From a checkpoint of a small transformer trained on Wikipedia.
Size: 15 layers, vocabulary 32000, 25.6M parameters.
Architecture: RMSNorm before each block, rotary positions, no biases in attention or MLP, tied embeddings.
MLP neurons of a small language model. Each row is named by its layer, matrix (gate and up: input weights; down: output weights) and neuron, and shows model dimensions 128-255. Each number is 128 + 32 x the weight over its row's rms, rounded and kept within 0 to 255. A neuron's up and down rows have the sign that makes its largest values positive.
After each neuron's rows, "raises" lists the tokens whose logits its output raises most directly, leaving later layers aside.

L11.gate266 [102 131 122 107 137 110  69  98  93 157 121 230 102 178 121 162 137 163  85 102 143 158 130  98 140 187 153 145 170 100 145  83 174  99 124 101 146  74 122 146 162  90 159 171 145 148 119 152 105 106 150  96 215 128  72 106 128  95 116 151 135 104  66 122 121 108 114 190 166 148 132 157 136 123 153  88 111 133 180 160 136 120 118 116 159 139 156 109 145 148 138  86  87  94 167 123 111 160 157  42 148 119 165 143  97 135  83 141  39 119 130  75 124  82  85 172  97 163 216 109 140 155 102 111  79 129 163 183]
L11.up266 [155 144  77  91 114 108 131 130  96 116  95 163 115 100  81 151 117  87 172  76 157 142 156 158 119 143 144 102 130  96 132  88 150 134 177 123 173 116 109 177 104  91 142 126 112 143 127 112 150  75 131  99 223 151  96  55 145 143 141 135 130 120 132 122 133  92 143 121 178 133 123  49  87 157 121  91  89 154 180 121 149  94 128  76 162  83 148 120 142 128 123  99 135 154 125 130 128 179 171  38 175 117 112 106 121 159  82 165  60 114 171 172 153  96  93 152 113 155 171  92 124 106 151 175 120  89 168 155]
L11.down266 [129 192 143 177  90 161  94 138 109 144 120 115 110 120  72 139  78 131 117 136  38 136 102 142 129 109 113 125 152 152 166  75 109 106  44  66 167 146 177 152 131  53  97 144  93 162 153 151 117 152 183 147 127 139  95  72 150 212 170 105 110 122  91  98 150 119 111  94 127 117 114  34 115 188 114 117  52 118 149 166 113 162 132  60 144 104  69 120 158 129 137 156 107 123 139 133 110 120  69  87 114 166 127 140  80 121 127 138  68 177 146 139 116  90  72  83 124 140  88 142 167  86 116 101  89 133 131 137]
raises: "84", "69", "94", "87", "64"

L2.gate6 [178 204 124  96 134 138 145 122 132 115 106 128 129 119 187 141 144  72 120 149 147 123  50 187 132  97 128 152 211 149 112 120 151  81 147 117 162 139 186 151  64 122 136  93 163 110  96  82  92  65 145 131 115  93 109  97 133 146 118 122 142  80  90 139  68 119 113 103 188 124 177 104 109 155 153  93 104 132 154  63 143 158 166 131  83 155 135  94 135 163 112  94 108 136 102 112 126 152  93 121 126 113 102 178 113 144 126 159 148  70 103 158 175 111 105 173 152 108 125 155 140 142 135 154 138  72 112 136]
L2.up6 [129 107  92 176 157 103 136 195  89 149 252 141  89 163  63 108  94 124 134 185  82  24 163  29 106 147 159 163 199 120  88 149  99 115 125 122 134 116 122 101 133  83 111 108 151 168 102 164 126 129 103  72 108 111  98 127 163 111 130 144 156 140 121 129 192 166 143 137 103 158 145 163  96 138 159 106  74 156 210 110 161 177 144 157 162 134  93 117  88  98 162  70 117 127  95 165 103 164 170 149 128 117 186 145 133 147  91 119 140 143 127 140 122 120 179 132 119  62 139 120  88 178 120 124 131 122 153 112]
L2.down6 [131 187 172  67 153 135 127  82 159  88  14  94 171 103 185 169 196 164 174 143 139 162  65 176 140 126 145 141 119 122 123 114 148 105 130 116 175 123 144 155 106 139 176 152 128  93 136  90 105  92 126 104 139 133 154 101  86 118 134 158 117  78 112 120  94 124 101  85 165  89 139 106 162 159 113 134 114 127  82  89 101  59 150  99  97 155 180 137 178 180 110 153 128 103 140 155 147 123 102 123 177 127  81 156 110 146 125 119  81 124 121  98  84  41  88 171 116 169 156  86 151 130  92 124 125 135 128 190]
raises: " of", "zone", " from", " taken", " against"

L9.gate60 [ 71 103 172  95 119 110 154 149 125 138  99 171 167 121 194 166 155  92 151 167 126 124  95 152 171 142 139 115  83 108  85 133 108 121 194 161  91  72 117 144 113 165 147 118 178 140 174 113 147 132 128 121 121 189 115 131 161 141 231 114 116 103 143 148 105 147 102  97 109 112 109 148 121 101 107 174 175  47 134 124  95 121  85 157  70 155 136  57 122  94 172 100 113 141 129 176 163  84 104  58 168 144 158 129 102 137 120 142 161 141 106 154 140 110 173 147 132  54 115 126  51 108  82 112 130 102  61 142]
L9.up60 [102 111 165  99 121 164 194 148 147 118 194 130 133 157 141 143 189 153 112 118 112 123 143 140 151 150 145 148 129 147 133 116 101 146 163 129 138 107 165 171 176 177 117 134 111 146 109  93 176 176 133 103  79 161 124  68 103 147 159 158  83 141 121 125 143 149 102 120 139  95  87  73 137 133  87 117 156 114 106  84 112 137 102 116  53 179 118  80 100 131 142  92  76 123 159 113 164 147 120  95 150 109 155 116 124 119 137 163 139 117 150 126 203 117  98  92 210 104  94 114 100 105  64 132 105  67 103  94]
L9.down60 [174 112  78 168 137 158 142 121 103  71 169 148 152 174  83  95 153 123  78 125  96 104 123 117 120 128  94 131 144 143 113 222 132 157 166 139 166 134 178 168 145 149 108  71 124 129 131 134 151 128 100 153 154 122 166  63 121 175 108 145 106 131 133 114 113  82 159 166  82 122 142  77  94 127 179 102 117 109  89 120 140 145  90 128  95 148 163 145 125 108 147 153 152  89 151 132 165 129  98 132  52  88 147 132 130 199 120 159 166  78  53 142 146 200 174 138 100 139 176  45 110 151 111 122 115 103 166 105]
raises: " its", " themselves", " an", " up", " himself"

L12.gate473 [116 129 105 136 107 189 106 120 102 169 107 128 120 119 135 109 116 212  97 182  80 148 151  82 112 109 111 183 189  86 128 152  89 152 109 108 153 132 101 119 114  55 163 115 103 105 100 168  95 127 154  78 181 182 128  81  78  73  98  53 110 111 109 178 119 144 163 171 135 126 126 116  93 152 156  99 154 146 123 148 178 194 117  72 132 185  86  62 159  71 177 126 144 140 100 116 140  94 149 132 178  94 181 125 111 129 131 135 162  77  96 182 125 112 135 161 185 133 141 152 138 127 175  97 168 120 124 115]
L12.up473 [177 142 165 151 140 153 119 109  83 135 155 158  85 113 129 145 131 153  85  99  94  95 125 118 133  96  97 141 116 153 154 139  78 162 135 170 142 103 205 115 144  98  78 124 148 131  94 113 167 134  68 133 150 134 120  66 117  78 185 179 121  47 135 141 161  84 115  81 149 172 140  94 131  83  67  80 129  84 101 134  73 165 146  79 101 137 134  58 150 132 133 153 129 164 168 180 125 113 140 125 141 120 185  85 145 131 163 148 164 123  98 106  96 127 144 126 139 101 136  79 132 132  62 180 128 113 125 121]
L12.down473 [138 132 131 163 172 113  83 130 117 130  81 148 147 101 130  73  99 176  81 141 148 175 201  78 103 120 134 169 147 147 129 133  96 168 139  74 190 154 140 135 186  81 181 111 107 101 108 112 174 133 102  82 220  98 117 147  97  77 101  41 153 144  53 123 127 134 100 161 126  93 142 107 114 165 149 116  89 144 133 105 149 167 100  98 122 153 142 162 157  99 198 139  94 144 146 152 125 141 147 157 114 134 124 136 125 170 150 119 155 148 127 153 148 117 118 118  89 126 134 125 226 170 195  88  74  72 162 161]
raises: " that", "):", " argument", " whe", ":"

L2.gate513 [124 171 149 104 149  72 152 146 150  91 119 124 149 112 131 154 113 109 148 137 132 118 114 174 131  78 135 193 142 151 120  87 157 121 189  86 131 144 106 146  84 147 120  80 133 109 145  93 155 141 136 157 114 120  75 125  85 178  94 156 140  86  91 126 115 107  99 148  77 107 140  92 158 114 111 157 147 165  80 160 125 155 138 108 170 147 153 126 110 148 106 160  73 198  95 125 142 122  81 155 195 105 118 187 127 101 102 151 117 146 151 118 168 112 172 165 155  90 135  98 101  81 139 169 119 118 154 191]
L2.up513 [ 90 157  98 138 142  74 115 105 121  90  82 157 109 156 190 134 127 185  84  89 176 131 104 161 111 101 150 123 115 108 149 124 174 139 123 116  80 105  89 145 130 129  90 127 100 126 181 128 131 155 113 113 152 178 167 133 113  79 150 140 114 163 101 139  98  91 110 102 161 152  93 115  70 134 123 122 111 145 148 104 140  89 127 198 156 110 137  87  98 107 122 173 132 161 159 151  95 138 178 155 131 124 131  80 163  79 137 107  63 113 106 143 110 151 154 142 143 140 172 159 103 195 183 149 206 142 120 147]
L2.down513 [177 119 157 119 133 177 115 133 145 145 168 100 152  94 119 110 114  83 128 199  49 131 127 115 141 155  95 136 102 148 100 156 123 141 150 123 148 157 179 133  85  99 141 131 138  83  89 152 127 137 156 104  74 116 100 131 150 173 144 126 143 131 136 129 134 157 143 146 114 105 155 151 146 110 136  96 128 139 108 146 102 185 121  61 125 139 117 162 145 137 122  89 127 114 132 115 151 108  90  89  95 145 137 162 111 167  95 145 149 161 103 106 152 164 108 141 143 114 132  64 146  71 100  87  96  88 147 126]
raises: "s", "se", "si", "d", "sel"

L11.gate298 [107 122 156  90 116 120  89  69 153 176 195 134 113 103 150 117 168 138 192 198  96 114 108  91  84 102 177 130 170 136 178 155 107 148 165 138 119 129 120 115  78 112 138  83 138 154  92 162 110 120 115 104 120 194 186 148  96 101 166 125 155 112 180 129 144 108 131 136 136 111 140 133 135 150 228 165 127 100 162  54 151  93 168 155 152 150  77 123 139 165 146 114 167  94  35 116 142 134 137 126 117 124  89 110 162 143 125 135 118 159 147 160 141 118  75 142 166 137  75 172  99 136 125 159 109  42 124 174]
L11.up298 [112  96 119 140  59 111 106 124 155 116 156 171  98 121 188  89 143 161 181 165  69 155 131 142 132 125 125 127 170 116 192 182  74 148 137 128  98 124 117 132 163 134 111  95 170 119  87 193 148  74 146 114 136 126 130 113  79 111 154  87 116 113 103  97 127 112 168  57 125 125  94 137 153 181 188 124 143 102 166  87 139 118 124 196 136 119 112  59 122 151 155 129 144 108  70 101 106 202 131 113 126 139 124 170 139 170 103 143 139 164 134 190 128 117 145 179  99 142  68 157 102 109  80 128 111  92 113 205]
L11.down298 [122 119  46 126 112 146 123 142 206  93 156 122 145 114  98 147 214 104 137 121  96 124  74 176 147 136 113 127 132  97 206 103 104  96 141 151 116 127 112 103 137 167 132 137 199 123  79 131 133 138  98 135 140 122 122 114  73 113 138  81  89 198  86 138 127 156 133 122  86  91 140 122 187 141 179  95 133  63 158 151 132  95 112 120 166 145 146 142 151 182  98 116 100  66 105 137 125 139 118 144 121 114 164  93 126 197 153 113 150 155 109  78 174 191 135 166 118 135  98 129 155  88  68  98 119 127  84 137]
raises: "burg", "bo", "bach", "thal", "berg"

L10.gate163 [ 70 128  86 107 140 157 127  70 115 119 128 112 117 153 102  55  96  97 158 108 145  94 101  98  87 143  72 180 125 107  97 173 165  84 132 126  74 139 141  97 168 127 114 205 143 140 132 161 110 116  92 111  70 109 102 165 143 129 136 124 103 126 111  98 104 106 111 152  79 105  87 194 102 134 189 154 142 164 129 148 185  60 128 130 159 128  98  88 157 121 145  78 163 152 143 153 116  85 154  70 124  39 139 144 127 125  94 144 140 123 143 176 132 109 123 136 139 197 157 119  21 107 140  90 113  92 126 154]
L10.up163 [119 142 166 144 121 148 135 129 167 122 204 148 127 205 164 152  58  90 146  53 117 131 118 116 104 134 148 139 111 129 142 138 143 122 146 109 107 134 148 155 183 119 134 121 111 153 131 132 181 172 128  88 126 142  83 157 147  80 108  94 131  73  73 175 178 144 101  61  91 192 106  99 174  77  90 169 148 143 112 111 168 116 102 101 171 152 125  85  91 144 153  69 183 134 152 117  92 176  11 126  87 160 153  74 125 158  89 132 113 157  98 155  81 129 133 120 110 100 183 153 117 144 115  86 154 121 136  77]
L10.down163 [118 147 105 120 144  93 187 136 132 110 112 163 160 151 133  71 168 135 103 120 154 126 116  81 125 140  93 155 151 158  77 204 125 142 133 154 164 113 108 114 125 140 128 142 141  87 121 139  71 116  68 147 151 103 108 114  80 118  68  91 100 105 121 109  87 103 148 144 106  81  48  92 178 127 115 110 100 185 146 172 135 125 164 147 147 146  80 124 184 137 131 180  86 152 121 185 110  95 127 154 106 153 102 138 125 112 178  95  79  95 115 136 130 233 111 138  77 176 147 132 172 164 160 125  43 180 154 122]
raises: "lly", " according", " although", " because", " despite"

L3.gate397 [145  76  80 152 139 146 134 140  91 127 132 182  56 133 126 100 158 130 129 163 129 127 185 112  77 105 109  53 117 145 101 116  77 137 122 117 116 212 180 123 120 148 125 102 137 142 146 161 138 187 133 103 126 115  92 184 113 173 151 175 145 132  94 158  80 107 150 146 120  93  92 123 163  76  73 159 112 140 153 142  75 214 131 188 141 159 117  86  97 138 116 134 180 119 110 139  92  40 117 109 105 148 204 181 102 138 162 171 142 153 130 166 115 113 143 128 127 113 195 172  87 121  68  48 117 134 148 129]
L3.up397 [145 151  94 122 159 113 172 169  92 128  93 196 152 121 126 115 175  92  92 135 134 103 161 149  84 109 114  87 104 193 124 145  72 112  76 128 162 192 172 124 106 108 116  63  90 203 163 159 108 143  97 135 121  98 160 135  88 191 158 157 115 130  89 126 124 114 173 103 119  42  83 110 144  37  86 137 119 147 127 152 123 152 173 172 162 117 158 113  57 185 139  74 160 138 105 147 119  78 146 147  83 157 134 193 115 130 134 146 144 149  95 158 123 140  81 177 125  91 131 163  76  98  96  89 131 141 126 100]
L3.down397 [ 92 169 141 119 126 118 142  72  98 113 129 147 151 142 119 151 135  82 187 128  56 102 116 168 178 124 125 108 152 130 129 199 122 106 115  60 183  96  57 115 109 144 108 121 181 206 104 106 117 139 149 109  83 140 135 133 123 104  92 109 141 118  64 137 142 133 122 151 178  88 117 165 105  71 142 139 121 135 149  71 132  98 189  56 101 123 123 147  68 133 130  68  66 101 141  97 115 128 119 159 142 113 153 149 152  95 149  76  92 153 138  50 143 182 102 150 137 120 101  98 146 115 148 139 170  67  68 120]
raises: " part", " well", "leep", " follows", " the"